config = dict(
    norm_place='pre',
    rope_theta=10000.0,
    rope_fraction=1.0,
    attn_scale=0.177,
    bias='qkv',
    init_std_up=0.0263,
    decay_fraction=0.76,
    train_tokens=569800000,
)
MLP neurons of a small language model. Each row is named by its layer, matrix (gate and up: input weights) and neuron, and shows model dimensions 0-127. Each number is 128 + 32 x the weight over its row's rms, rounded and kept within 0 to 255. Numbers have three digits each. A neuron's up and down rows have the sign that makes its largest values positive.
After each neuron's rows, "fires in" lists the words (lower case) most often at its 100 highest values on Wikipedia text that the model never trained on.

L3.gate253:142138119145105113115114106141158104144093145103103151143166083132136131101100086153137164139162071130115105146093089132158094130153132086167140171116163140089154145124122175071142147145116140100147138115043140070140118160123163120097098080125181190150131147120126118095194171201137162141135076168125137130153133085130195115105102102171148100103141213158107078122179165170121129135091
L3.up253:110191154159163160103146157156140182166089146139125091100093122147111174154152127129138198087178078110108149106148115182122098092097072143148100114104133077113093153149091162131147111152108154156165141134144078115101138112093093144170105177160114132136077101165159132152100081107136091126118136150097157111142210139106123120135091136172140132113143125170127103159115085125082172171094
fires in: "to", "joined", "help", "helped", "alderney", "in"

L14.gate153:118131048094145149049058140036149135139128113122160141161096109125188119094148098140136137114145123131084170131138222163112107154110179129129084164074133073195188126188120097119104151141096169136124163138169113113124100161153135090153178148134155137111096152121168143129049103075157116102161103108143127118125119140082111089132090083162125118153140111113148145100086142122136147143137
L14.up153:077151130185156141109118080154071127182094182064128138138092119140147122071135149115141141118149147114127192149125159084112064084077158111172110085123189144158107149145079165115108150128162154158105174185173115154129138122116121091166142107165134149108175158138172101069118126096128135120129125111134075154174162161138113184116172119161126161095155134130194116072066144113117184102098
fires in: "until", "since", "to", "of", "from", "in"

L16.gate67:171127114145104079106086134175066161147095094162150158119124073148087115169159150126104132152139099128062093127067147174127170097159144115161123107095097166043106049096114165091125160145118181135111125154127189130079086180051107154091089107099143147180093161170147187140117086149135154113141102106121213125119123171169135087103075122122153121088080148147114112172098136100148122153171
L16.up67:147119161156067139116123103161199076104169059109150178124166131119162121150237102071130129136120141110037079148137140181124113056139152133148133073131110142092153070132096149134152172145152154133082141110161144119104121202089139075143106132098148093122073141141170123110100201133118165190127145134080146135060080141216112083107108103114138109113135145099128131144054129108153089093138
fires in: "after", "in", "at", "when", "with", "following"

L8.gate415:142114096120168111091123152094096130142173176148061174173129161153167150138127109167220122124104087107145133127096134119154151142111130114157118147130102166146133116103140102209121100140098082166159059158097118164122145182137088150121122128117130187164149136208124146164094164159164158162158126097170131179232181155137169098157134141081160133157118070104186117136139128101125133159166
L8.up415:093153143116178166126140176055160105125169130122119115099130124197205136144118106081132193171183189079153127144126136155135131164142081110125115077091050069122112072160169171149127123192147172166062114104147102126030127197122128078160081173191074134127133146135141123084136145135195098137176143139102153171108132126072163112170100163088156143150141110135141081163108099150096092119103
fires in: "0", "01", "000"

L17.gate69:144129114151115114082120101096110117154150209175076085119111168148160081135141158133124174156159118132144081110063169155165143131136182102152073128088167112130162108134135124104170103166091091074137118126159136082132124143104134135110117159137150122152148106095138172093158139132046116111094143100140158174121113123140085082130156081169131120092171062100101111116106119121150070138094
L17.up69:100115076117138117086120140160136101124156092137143166194070073095143164126221155108164123126112143162095144150108205150135120179117138179186129125111121090154160123053087187152111121072074095143137176148158075124118153116090058177116134129065134146114154126086107156089125072118144115188068140113090144068156143123132089148139143162147159136094180111118087107191138083168091150124122
fires in: "at", "atlas", "mid"

L3.gate130:164154136185090085067164086085139135148104127151126140123177145191061181096187110112054141178125102118140118140098152100107110145116129208169082088113171110100089149086098073105137103124163143093060126124119161122116161154127140114161121126125106149089126127094115102066142094101130141080171149116093160098097117179173170083130114187156123121066133158132110095113107128134151171117072
L3.up130:107133115178061098099137151105150165177116123165187141156177151120062119085153138103081168171145096121144130147119114137105112150106159191120074173120182123090129146087124133065165141147136109093078144143162155142126146178161103116247133077127115112111189121079141093123110135111102178070099116117107158141072110151165195110098109140155136126075076159169068095127094145136182161126080
fires in: "at", "atlas"

L11.gate632:094107185090102113149145146177120126125080114110112101132156129091130118142138155140141097131139098080197108146134091147126123131116031087094105107175150106088153096109145057090178142188121144114131091139105128115096087165128148147139126168100086186186084104135078123113098093098153132110178154102113130151083128123087087141151141090142120123080185108102199095156156178162126152166141
L11.up632:108175141158112122110125111158117104034130125081117136103114164100126124129134094123172154107087104125140131144121166129065140144077125097132075110166174097159134100152175081097120126207200094109138147179071119118083149200122135123123143099123112178167078153114107112126115158102192094106148166085142063136086136134120067167140132042151122122056099192062190104164136143178112168113077
fires in: "of", "with", "on", "in", "to", "for"

L22.gate57:070125133088159065155167158123120175088132191117072140089177143130135134090173149058121100150150106121115151147090132104165127101206172077203099155088123093105144058160107114085116158124058167118131157147156135059113118164125160091201113118102127125177118103099132109133138158167105168087062126064146133111159097128185154096122161108170149149156117156098149072116117112148116134158170
L22.up57:085148139157174132088201110095154091145115110153092123117143143130171099111112146113169137122126097122133141157113107121173139177219074123146112071163159071090176201107133114136166133132091156112133145147190123174043129157082099169150110164086099082123113144088218154086158107163108145122110137099049138137124112102138140162175162171158136029114119099119110126112063109116140165155123
fires in: "at", "from", "of", "under"

L7.gate303:085142138124084105117120135064100135137133123138104055166129064155088114145178180112121122122118091086143081102154133122147085104104106113141131172141122070154138154135138129124171109110131131097127114107108090116118135154127100160045153098218122132093145109121141164113096121113089113128151140082165124089132067114163096131081131113170091123128205108159186191188180100178152161042173
L7.up303:112093190136168123126126094128076131123112087112103104201170159152097130109112159123113154098174149136085131122082096124141141129144082130187087106137135186105133181078115050136123078178111136096116168089062147151113133120081196171071133164159144146153130133169155062114140128104084141158118143116172163157117141130127123114169109167122170073133140171103179136110138155196133062157134
fires in: "that", "which", "who", "what", "where", "how"

L8.gate95:129161129146112099143125101125122173154100130217173162113163170151119150153142084197134140083039155115093108142126104136083139112128129110100157065245095094115128152141133120132085136130101128133155102064081157129087126122105083110090150108118160069166100105126099065146144143134131152105183157116174072169083188109126135176148123144109104127143180118169200108175117151153084162096128
L8.up95:122181132108112079152117135122066111148145061180092137128133145156113137100073101146080096122098117123127119116108112160096130097198152163166114145160118128112100146115133120154069122117140035150138151105100132094122170178130140008133193126120132092118118110136170024158160111195104109093117132162152159132095150136159103099087122122056135106142119090136089134140196130139125130129191
fires in: "the", "and"

L2.gate521:106177103118108135087120116164170126144150085122136132127090160226145158128066143130139066100165133102099127145162102123153116123133216110116158115109170130139099166134117094136152103114104234104131102145134153132171189100141142149130172114084038117076121165043085152134111105113109115124139118088136038164106155108140129135139154134136090171128126127137130125173118151122069104174131
L2.up521:121153075149089128080109129162136164091154140116118103170144114215148104112117117128118170111178211112097134187183138151092124161127080124145087140122054122098144129092131139103184056105129170117131131125134128111084076094148110132136080118134118117164118129134138097095113138117080108100057138145141180126172115088140116117118137083137096134097226149195120162178131145094123147102130
fires in: "12", "120", "2"

L14.gate210:108135149089139167161149150119159156152148063158109155136064123122136141143146142133048115113195110147116137195100098160165149048170201120113117123178128080154127097104145170079117130180107157109101131159180156125086151164109124046150102093180136145112096086111096139137110131172153128144058139112139140148106145146111076112085098146157175131133167085110113195138156099068125109144155
L14.up210:159166147105156143055177156137188108189170101127085176130171099126113136137185118102122148144144097142101152175162107088133134120126158082086146099153184087127123121099163180126178073099084134119147070121148115120147159089113127142162136123131128114091100122122170135057170153166211107121138106124157187124129191114163093144198109089124095141158092148129188080132134160144088097153107
fires in: "in", "with", "to", "on", "by"

L11.gate351:129150095169117137126140116150141194158076155179129095215112107123115156120116122160115189105143155163130145183115109143065121114210122137198113152106073117154129210140164038147168171104157095139076076113135138135140182092117117078084132076141133150162150178082110124081195131096086155133144111089132112121081103093083107105125105179213104122100140127157157156118108185132141144109131
L11.up351:099125073114143158129161085183118148148064084102088182119167126113129143114127115206132140139170073102162162153089138085132078081117126107097135202129189109106162083056089156165117163152189140092123097089105058108097146091110112093130072126118139115119118135084133169147131122175122101173072069132150129154142166193152080132115136136152103138109125118162159128091105115139141140197158
fires in: "for", "from", "to", "of", "among", "like"

L11.gate197:102100146142073115103101129121095175101084101190125130155101143127103119141186108117185146100145096138142169185088125146153131079100128144127100105125036122112110117143204137163187128154044073135161145108121163154136150134137150112173128146073153091130104129094141150082130127152158142133119128123214147116083187138099104141088152187122158164151095149089102101084092156121167121121099
L11.up197:154131127114105162105213109139140074098092103106142169185176116109133124143168148114138107121036112098123164090121148106104098092114127129115148146107134104094061102086149106103145108167091135169165150140101083161046142143152107112115160099094169170115089175118169154137143151113173183163105132109152116102124149139181141099107115162102166114079083127154102084129100090105096127144087
fires in: "from", "to", "of", "by", "except", "on"

L6.gate58:159142115135076198175187141149131093133107102132142164160121150126091107159108126159144112141102176231086097133101114121140169171112178055114067161240119110092117119133126125127065092130084134154084126148125075137150085118127132153083030164155160045183123128117150113084144144122220122143117140085136140135156089171105054152120139099132133145224143167120147176129115143096131124115146
L6.up58:140167123150096104155174105131154129152154116151110107156133171129112111120170104162087107121099120117098111150136099173128092169095028101093137079078126121091148088111090133144108088145151157166117182132128136182117178174181157087143147102082159128125092105111109134101158168094125119154092104145115137148121115118111109181055108189098090132120091051159149178217136128129136074149196
fires in: "an", "as", "the"

L2.gate96:098091118082092139149137084137060133148145108122134153102165132128077147064104066193116144154134123084113132124100106103176128066107082106113091163129185081054132128111149066122167123142144106120108113085150118099155126097140119116112100102094148080163138149180100129098183098108117116080087114127122176083166180141159124149108168125109100143131119114167124139088077133095105101138137
L2.up96:126094111138142143130166119124069154045148165119147189053135158139109177097219130092104168152116099081120206148133132134203138107118110116130144179078159110105096136121165094139158173204156150121135069105138120150128125093140114138175087090141156055108141099110072108095122109119155159134097138164101146122126115114119144109103149094118097149127150131189164143104073074116123143171090
fires in: "times", "those", "others", "women", "terms"

L7.gate509:100128122162160103167138101129127105119147123139110169065147159207152107158138147132103098138032185166056083127121066156095148158086132080156211108145147098167146121141140152139089144076131166107109085087141166123182150142132156098131172153132156129148149093108115150099132039107121114185069123111063147131109143141096100065122182109164124094149071117169230137113118145143147105087128
L7.up509:114150143113134106165172126150165073081129127187108114160153136107089118131189123123154124117098129127167106107106095164129106123127109086147125142095119093129172105165170157144084147123133168162108142168130093168103119161086094074092106111122118064106154079127063116094154146147126135083040090134138128160163150149166168094155153114107127104105099146138141150110180191167103160151144
fires in: "the"

L11.gate73:149169064107125054136136109121123088115124061175112135111136137115105121112167109133177186101131167166126158086106127140145055132119162111167115168068143053072133160182173106169160141093119119107111148088126090195215151143081123094087127178156082104079137187160099136099139089100112145102145094178116162139178125176174111058116127136133153170065186180117083106160124098134151117111134
L11.up73:187113108150124161094138122140088154127130123166097177149169160145129093085095100150136129141117166124123137194113086152122152161138096138136111143117132115129115110114130107109116144101188123076118044126113080167173058129131108147065180117080190081158123144107080194097078104144169131151109119134077102134150165182148103096127120037138145156183126153113154123085102086078130119176100
fires in: "of", "in", "at", "almost", "part"

L10.gate395:091178127100097111089149103097161076102153136161092079203116135152109136098103148128116172157100147114149100139127135133074126166171087127153103109155121133104073185093068150147193104147128156142113122122132158186155148126109124091130154136113132110167158180144107138140153174129081113108066168134120156130146130171130183090057126095163109123069122155047192180134088126089131112098107
L10.up395:180154184079113146137135126059110131160099191073139174133171200140188135153110153141099138102109120101104134055108196183139173123191101104160137146127123103086127115126143202108089125141097114121142160151167075157129118133110100113152159092111174153162137122174146097168129118140095128135135082134126107152119109239115170143085146081185154102137126186096148117218082082123135114166115
fires in: "after", "to", "without", "from", "not", "of"

L3.gate89:120076120129199130152108117130137186067126053116099116140166116122133083124148138154136130116121107112134120108142102174115123149108106177116117125111100119153191174087132091125165091139139112123116088084085141176141103135118081138108133152131101089112093123092126092164087133149133123136089208143075124214127064140135089181157148197148089153164097117120119146104115162119101094105037
L3.up89:094135111118154081160170144168129149046198161029132158156087093143140107130144177120078086165157103144103144169096099120112128133179128116101104188142130113182088142138129065132069132143155116169131105132096139073111111096184105123123122171122147122168132147148188174140169128108109205110119108155130116176153127166150123179102120097157087141156102084105092160142139110107171112113093
fires in: "led", "but", "lead", "leading", "goal", "centre"

L3.gate350:166076092123132112111106132146144135169155180123149171129178158130143096177159081157135141097080129143182173165102075082125101092091156101152150097149165161097123113181133167153066081145111143045107140118175093123148116155112138115118103062180107115148086080094112169081105157125172125126148134145118112132050152145129086119126163106141104134160206165161157215115142146145204093133186
L3.up350:174117128075127135099145115121154152151175131124145159111189132074153158151121107176150131066170149140146126164161111141180116097102115151131158118098205166141161097174120122156097146070181151160129147089131074088120089170100117176101109061181121076137050109111153102121134139156103140119166112122144151181086099154123087126155184132160149123131182151146136155148119147130143094112171
fires in: "vice", "best", "bucharest", "general", "pacific", "council"

L13.gate255:139142105133132119144123145168120025137122091156103158099156147197116117138125194092118115126255106100144121107082130175138180146123135101149127118131107137138146148096089139103093162173032161151082139144124081170065120130100134138147128096150123072149082105119127134120173111161108145120118191116117128158103164196159098124180135132151126104141135084112127125101112152117096134081151
L13.up255:144183110143157164079135146102127103108069109149127215127135132163156136142113138091127127144114153131093180099114113149123159142132107100140168168099094111100178139131114080120092126168102175139141095116122127165118135145111069135118043112151144167144057099101070134118167141178082202118106077150152133098081156169114178122156156062156141140129123121123193117122165131106110175141141
fires in: "to", "of", "from", "at", "by"

L2.gate347:123139122165112166120137095126107132090105123112115172114162160161145095160136133082163135129145133110082108133113156120178141166125164096142126138095159059107110160126091155128123148114098181041059153182078079103143148132099115122176105120140113139168100139088084152136135104115120142184120074120100144146155144134161156168133127107053107141081090147144102144156118193109136087110154
L2.up347:158158151135106127101148161120106172115122143150137040112123150150090109096106120176128114091088143125129085092127093184119178103157100151158114073140093183182106101106094146128125183113155132108087154084098149115082147117187116133116086119093131097111085121147150095139151120148138164098094182143181113109198128118099109184197086144107142142131072137168135105132084124102120130090094
fires in: "2", "4", "3", "8", "22", "92"

L12.gate564:114124182108178133182165170149070177110102118121094137156102126186139164160098122147122134094138100079189128162176113136072122098125150105129137095119051185150187127136172159161191122144169127095146107162143095137148089117146103063128170107062164135128160122151069071047148161122080194125125157098112092174176134171102126159184096153120110153093088088172132124113127116116181132128140
L12.up564:116133181125064095188124087180101124115109087116140124124120117110131094152108100121143122152140090077125164098157164102129170092168144071113114118120137134109125159114138134164152142161116099129112118145161012080104087124160124074079119080088162106112134126128102061113095134174161172185121131119138090136174142121111106157079174126111115105142157114142123136156124142143136119134079
fires in: "of", "among"

L12.gate509:114087125116106120066108174088119109106152079119129112169132149174142129121093147163055115124063125141171160181061093168106133109095134130125068102115119119144166135119187101113056064093190147133087149094130125157114099141187145105085154137116160132113151126131143136100197082086085088123192169134144180086110141144115133117112052129109114091143137091188167068107137142170113098115097
L12.up509:163159166117132099099128180095143133129078071064141086164104139208160105131137088195098129112161072118184127105089076117163129110149134201110079150144095147119195127160089152124103091122085157133068144093098146120108150145173094103076088144207096143139145101185167129146092132107111109131109162157158090098130137116175118174119113131168146104109141101132156067132142116101121229088066
fires in: "were", "was", "are"

L17.gate218:140097124113115103132128143149148115143121153172131107160106093100097130127120097165100189078142122117141114085030107164125083159198071099205114156102161119132167129110148108113160106111150101085081142120137116081141104212083092125093162095132110146145086171108178124113090102113091128141074155177153128140143144099090127125110114065172151088130202140115139151107086102165125114134122
L17.up218:169047117074066150106140148176142073130135127162179135124107124115089109102091082170115119084148081100174143230036121098172129133068172126113107138173140170155183118102153151106179111068125129103145150151191150123096097138103093127185081188075119130131135162141139084103091140084110123153118109190105097140125120163145096131115142106156128105129130173091160124116101094164085194158135
fires in: "between", "well", "along", "both", "among"

L6.gate172:146145126119169085153150136137152135096127060104139125127155093138099080114171177183092138120141134093206129140108149123111186154196076091175080141114143212111128131134125128092171127179084092171090146128148139128129140084130118180165067091129134194141114162161162173160151213124176113094108107155119119098047135124071113219131163114154102213150052150060110087125111152095171090046173
L6.up172:089163162179122200100142173114090130118099117187148128138104143122104154144115084093168160158105133054192132181154064095205180119105127152117113167134136123099110098100105076117138117099078146117139171123134152136173160098079115131124083141125157164064092160096108150100120137130119181110116069166128116132077135071154073197135141155162139135151142186156120114146092115132127094173089
fires in: "against", "by", "to", "with", "between", "over"

L17.gate61:140204099128180085129196142074109107183149153152086173111142178108145149128201066122123135178106118132144091122094130139076168214119155143191126137156140150116155110180134116136157149176136120136066183164052160092092163115128154090137084138175115185123158107164123140103085091135110123145172099097152126062159118156167118148150197123129108143069188125092144120188094160108086125081159
L17.up61:162106092164132174112138148161127088140150136067133160084138190125129132136089138148140109147124189113145126077071115184123117132169120152171059165085107067150189110100156149101153130128089074145122111132153097123156105108086135093151108127109106133138093176181091151093148092148105104159186095098137146155142080175067143107148117083144101161100100182168127167173120168090156125123125
fires in: "for", "on", "in"

L16.gate559:159071176096139104106169143160137069155083192120091138114097136122086168173100240124136093180165089196108103109184130122101074140126115105124133145105120132101188118122126119095096115142181101131127104088109132108143141077136115160142165080173144152161145158176170146127171137105136167134151113146164116182106121139126062139127099129095111144178160175202161139188125121173104178151127
L16.up559:129083058095177131086156156091148111150156152127096134165103134114089153160177141108092154139131106162138140144139138149175080106116151160094161163158131140054183137113072135120070104079131173149139043095105120122110103066166133161169145149115163155126121076166171088128101151189128193148083131141135133151110095123139107132145145106162088094180080149133178153134104147134104098121146
fires in: "but", "there", "however", "it"

L11.gate465:104085092118157111128128130137112108087024133166060101130119104154141154142135151122121104143140132164099154057158101140091145129175111076188116125123126166161185172097115131110164149142150103174134104136083119144118064096106103087138155132146103130092078158160150181199151123107120115128155158139196105187122131154131092152103138154074128122119161085152099135118172160099147128104121
L11.up465:159107133107153121102089145086104090126100159146073048169118070173136146153128111098095120139097136088161159166116103113174165124073119137135125116081117119111103180144170111147058079121188096141150116117127171056126103108156127093105177111159138107120144141144168102074178104071113194065179172094118094168109195110143143097147140055103125103087077128123115173117117093096121161102078
fires in: "and", "but"

L7.gate519:222138063133175079127105137130111123091168119172081187147088117157118078140086092183123113164144127161228139130112142150182120135136140079184092122185128162187149139144159087175168108137123100125070109131170109098181110170087079145119110149126140155140131124147126143093132093204127157099085104069103165205141143082169115111124143151133137177114100108095146145184103094155118195134170
L7.up519:147173138121131120116089164045116164114143108142113131146087044142097132105109172112069125128124141142117155198107081181162109103045146111141131167132159135139135119149102089195112066149127119072132143083145121111124140183181140156119122101133092136110108130107111144071175099153068184098104120072126175215138134083144142132109102097117142060136146102117130133141108141118135163110142
fires in: "at", "0", "atlas"

L7.gate387:120139142110093126184101169126121090122095110171111113161083148095156130129068133097115102144096144118085159159096085108106132037105134102129080132135160059163161129142132112125078092157168055173142082141115125141167082155097063112195114115077116114145124150110105122109121073095166098157120106143107158085118109126106092124115170134168104117099110103135100103187054160088105113132086
L7.up387:088149117096163150095103113178122103111162100096102195119144137135139139138060093143136156155193121154129181180095152095159062072112191133117149170120146073132172117158145119074139129147112195118181093150125159123121147129150150072153148125127141106157088107142140072074168080147157171132131134122157181103191105155129085090147078143132123161073087099109219112140093124153115158113172
fires in: "since", "way", "time", "fielder"

L3.gate564:113175141113083102145146153124075117067089113157112142082116136139155139183118112118108120110061163166112137104147117148152131137135129065118131104089074099125097106180117157100093112144062102178118083115161147155143113095097224132111056075124105125095082126130119068122134104096094158108107129108106124130142118093111117180132166069153138071075118175158118122113109123062103145184066
L3.up564:104147156109190171131133122142135140056186134144156125095127200161105165137155058112132134079077123140155139158143136160055112129115101109121127110142134098091102124154074158089088119123110143128119092191148143227144109073094131208106087090102105104139116085107137096115158164162112122077119111179116131117168152104166080092124169133146131135123132181146164133090111148132117096173088
fires in: "the"

L2.gate198:140132219140118104103073159130091102150136157168118085145172120146070148064156217079127076184123119087091164134152140093184103131160144152112111148088140127123116133150120090141152166116186149045112104102129184108110197170104102148123109136164167160173119132106166134148149179159068137100125105117132103124070079079177133156146073090141107134110097162117142129120153143155144156127061
L2.up198:125084166098139129093155107120085099178109163111107102197124106151129102085102116101148084157120206100105125125117145114157124140093147167120093114100117164122148172159141140103167114085182107126148192120155128093189173153137196127137040105131127145113100130184108133099085116127141144138175124103093105184134087184127144173147130166102119162155167160155174093114113136120097007076130
fires in: "which", "together", "contrast"

L14.gate311:187101163112142120081147095153134151116122149098136149103184142129161123149208149144135112185114099135116159139113109150143131136103153176123164137118123195179109148106154171221124124101144132127177143107158104114169073145122088096141108147077165141144157118158122121147154159133107131089124077083159206132132170159107057107127139126146124145072108157073117110094142143121157157152141
L14.up311:120124175126100146098078115160175160100106110142114153103151092095138152174126182123118127174085073161192123189139139123124186117095139111102125146123102139180117126140168092160058093180141126107170162117094097106128134161134119110109096165119122143126126126113192116135155155143107088111085084118125136149178169126076108185165132137110139113130123142119150139149128122105134112093178
fires in: "0", "teeth"

L11.gate551:116094123112166095126079090091135173174129112166070098165177069187146082096108142164093124157078092082116141157089089165152149146171099156093134130076117155151141132109095101061123098176165146122085148142051114144117174092132108096124132177120235203184156098174130156103141114145145091150151071072124097142134133144144143149141154091096091168096071160109098144154145154122125148177143
L11.up551:171140133183121140096164146132098149157129138127129131158131123129136174100152144136098110108156232094173158132158077059089105146126144082084183086114082167138109218101110148163133122192110136103134102149158145145118140124085128159153110067139066141084104128127156105147144116156178123118127126101142139119123163130255108118137143139176093145106112118110134125097129186151133156166112
fires in: "the", "in"

L3.gate340:157082152099090145158136166148205133137128121154116151162120094140101129151131100149045152127075088146170140140110136080171084127084073097149118145118090116124121105082162107151146153115131126150174132139155107115116091132118161144152155122144144191094056151132147128154084136126141132143079129031116107127098148099117146130157154100186094146043169149118126111087110140191104176143146
L3.up340:109154136115063094104125085117135160129149163165124084139133107216041087175085064175135185115116089125149153185064119078150125113083138150116159073087116096138072173145157112119158146147115190129145125144169157111123090083113127087145119149139163120076105120143123118164035145104100045143112134116063102145108148157182112173153173126167065129133184147163143143081129093130097159157074
fires in: "between", "both", "mid", "upper", "late", "long"

L14.gate283:099115156108131055117126198129115149094141145138140221044152118145137088095204189194154131143190165201179126102068145091073082152159109174143168137155107093044141145136080055134092096128165122130098121151106142122105046119134127104139104136144184141149125108119134156085138100148125133130110133148116091074214162138101149179126110154143130163169142153160097095167148188168148156117114
L14.up283:128215138135104157095134175058110142095126168043095166110165185099174094116137109127132128148148118083128147137106120098116210144187140218166126085149098092153151078180123157129129098119146162127133160125155080124119099157058106089157087090158153128111166096125142108092112115192166150158113120186123165154126162154148196160148134138134104092142087100163132151099131156101159096116085
fires in: "most", "in", "africell", "55th", "of", "for"

L16.gate471:165113149112128134119129173088145085169058082119091055156144104132089170115067145146164124108119164171143114094130077110136127131169072191083043146148080107110126118135118098108066084134132184131117122088164124240125145095126098135111144132134118103189175135103196148141166120085103166170141113100091208132140136135121152197161078168168105105095119125156134108144104105155135163131105
L16.up471:119120102129071083079141165101104153110095021138129142148108067137099135127093149194076115114130148134104121123084116146200104142135128155107100101203115101060178131133113089132076113157175187101102119091177068198126099184130113112102062167109118154166112089176159174099120111084074097176134133164109092126106091128126137185124058133108062110107108077128125113128149105110143093123157
fires in: "is", "be", "are", "more", "was"

L12.gate366:190165164132136140147106126139156116157108046143075158123146147124112055181093086145129070113126167186100094152095105148135118146108169061143064097077130126143165069106101131083118094115078101087115110099117155133159103164183094115112137127090099170137086128151126088056170128177105096141134156147133091090112139119171198149136091147147128125114092158155095148067076144094122145081154
L12.up366:116157112133147050163103122140100199134133158101140137169191148175183132112163146101175162086096135141130085152106177153162106091170125121103070106204096120119090121139111134107144144121061206079130132170155137157059080181124126147091104153108110115166132142099073145103100129148118163057160138156189109143159115155128132158209128083130156187153189113136141083200163123125132135186146
fires in: "1", "8", "2", "7", "6", "3"

L21.gate15:108178145135119101148105113186172149134134105206133162075134176149158124110188116177127124173153122161150095109069207147092097122122085119134127059158062155105131124135109067056127117181118168154121129140186139139099147121110210120063149137108120156128130111111094117103161119113100193109117154105105147160085148079115109107150154104132149100177155140138135105141100144095081103151087
L21.up15:062159085162103112152162131131181133131127126133160151144135218105168096128114082142178045133149100130095167178134204096157132117148154118168169098215147126071084148105097139129104123202117159136135105102151176119154165162068166119116117138138090096118084138158100145088113156152140125127112156110142136135143153070095069132127134125175121053088165064103095109188077112116099142143162
fires in: "on", "during", "of", "anti", "against"

L7.gate261:163128124143131146120098124076094079193121109108157158124113167100148083141157164121196139113096131113125119148165095110162110084128093191104138118139093060084090119081091110109081129143135102158143125180107142196144120155164119147142138126102150130131108137153101190112123161126078162183126179102062119162091134110112161145088128131142098179113161114105101100144121136090117190097141
L7.up261:153165139113085153165123125108084158157099109110103158206102140154151152155125169143184123091121148116130149153170153136047214120085144186143104042137138135092096077107110161143062184120138086102144143179140107172104126156107118081166132114127169065166049090142141115109094130117137073066086101119105166115131121135150146108102095129086125100164130158076139044159148109167132178142131
fires in: "more", "lower", "upper", "not", "without", "miller"

L15.gate232:124163092089116046071144137146148135115135118123158107138165204153104055121121120150086091097136153223123110184100151142178106146101108101149122096127147093084127168129115091106055121171125179114111081184103123151139108107133190115187111099137114128128168143137223158140112018156120120092135124101139172105109175150196127100094142151192153144084187155143112119154160155086140112148102
L15.up232:144144184087120107111161108089109125143150165115131123123146111099137079117025134202132111135186139073116124095084196152111133139104132136192109126132156129079143121078075170154142160169121118102129103167126120062133096119119150088146030124128128164081170122135063083164095055123064157160158088160179089111143131149142137136118095077172170165109134139112088151126176115128059188115148
fires in: "without", "for", "of", "began", "started", "after"

L17.gate273:134153171129093081161118159193157117135141104165145135199103124146125084134082183182118094108125186116112131096136091124081084192171180156178134123112153114164081189124074094177120112114176140068154137143135134145123079145081147134124175153115113142101136165102141090112116120110169126144180140104104111128103132159104103085147130133106152126159079092118096146140160139194106184144105
L17.up273:152184135113091154124124112103141118132164109103132050202087104110077093117110119121091069113150061113170101183109112141094107135057102163136066054150106134138100120185123114115134066044159183106122134130121150191116110122209114106180058139137101217069105161200141115141154111121182076125129108136159083148107143119103105106062133110139138149078098093112124115088123088130170118178071
fires in: "had", "was", "has", "were", "have"

L14.gate603:137160153173103116143157128133087204112073142152138128157098166121141105097082122147133099124111145158144131129120144090058119155107130181127214073134175112121131177148102138095101136104130109087161163106131151120154103135132178160136113120132094135108141125126104094130174081114219187082146107047095109111128156087125148074122142104190147190140150077136127181067139173087101147139121
L14.up603:101120198130085135140144117165148171101125133136178118145113127136121126154145090116140101132113172142168147109049230120104148118108156144084200125165108128132090156106105149138096114128127140146130125222133088141122112188078167077136118198105113128144137113124088122155141100142141183071147131082153154159130159141119211143150138151175134091137145088156160215136192052115095123138108
fires in: "a", "the", "s", "austrian", "only"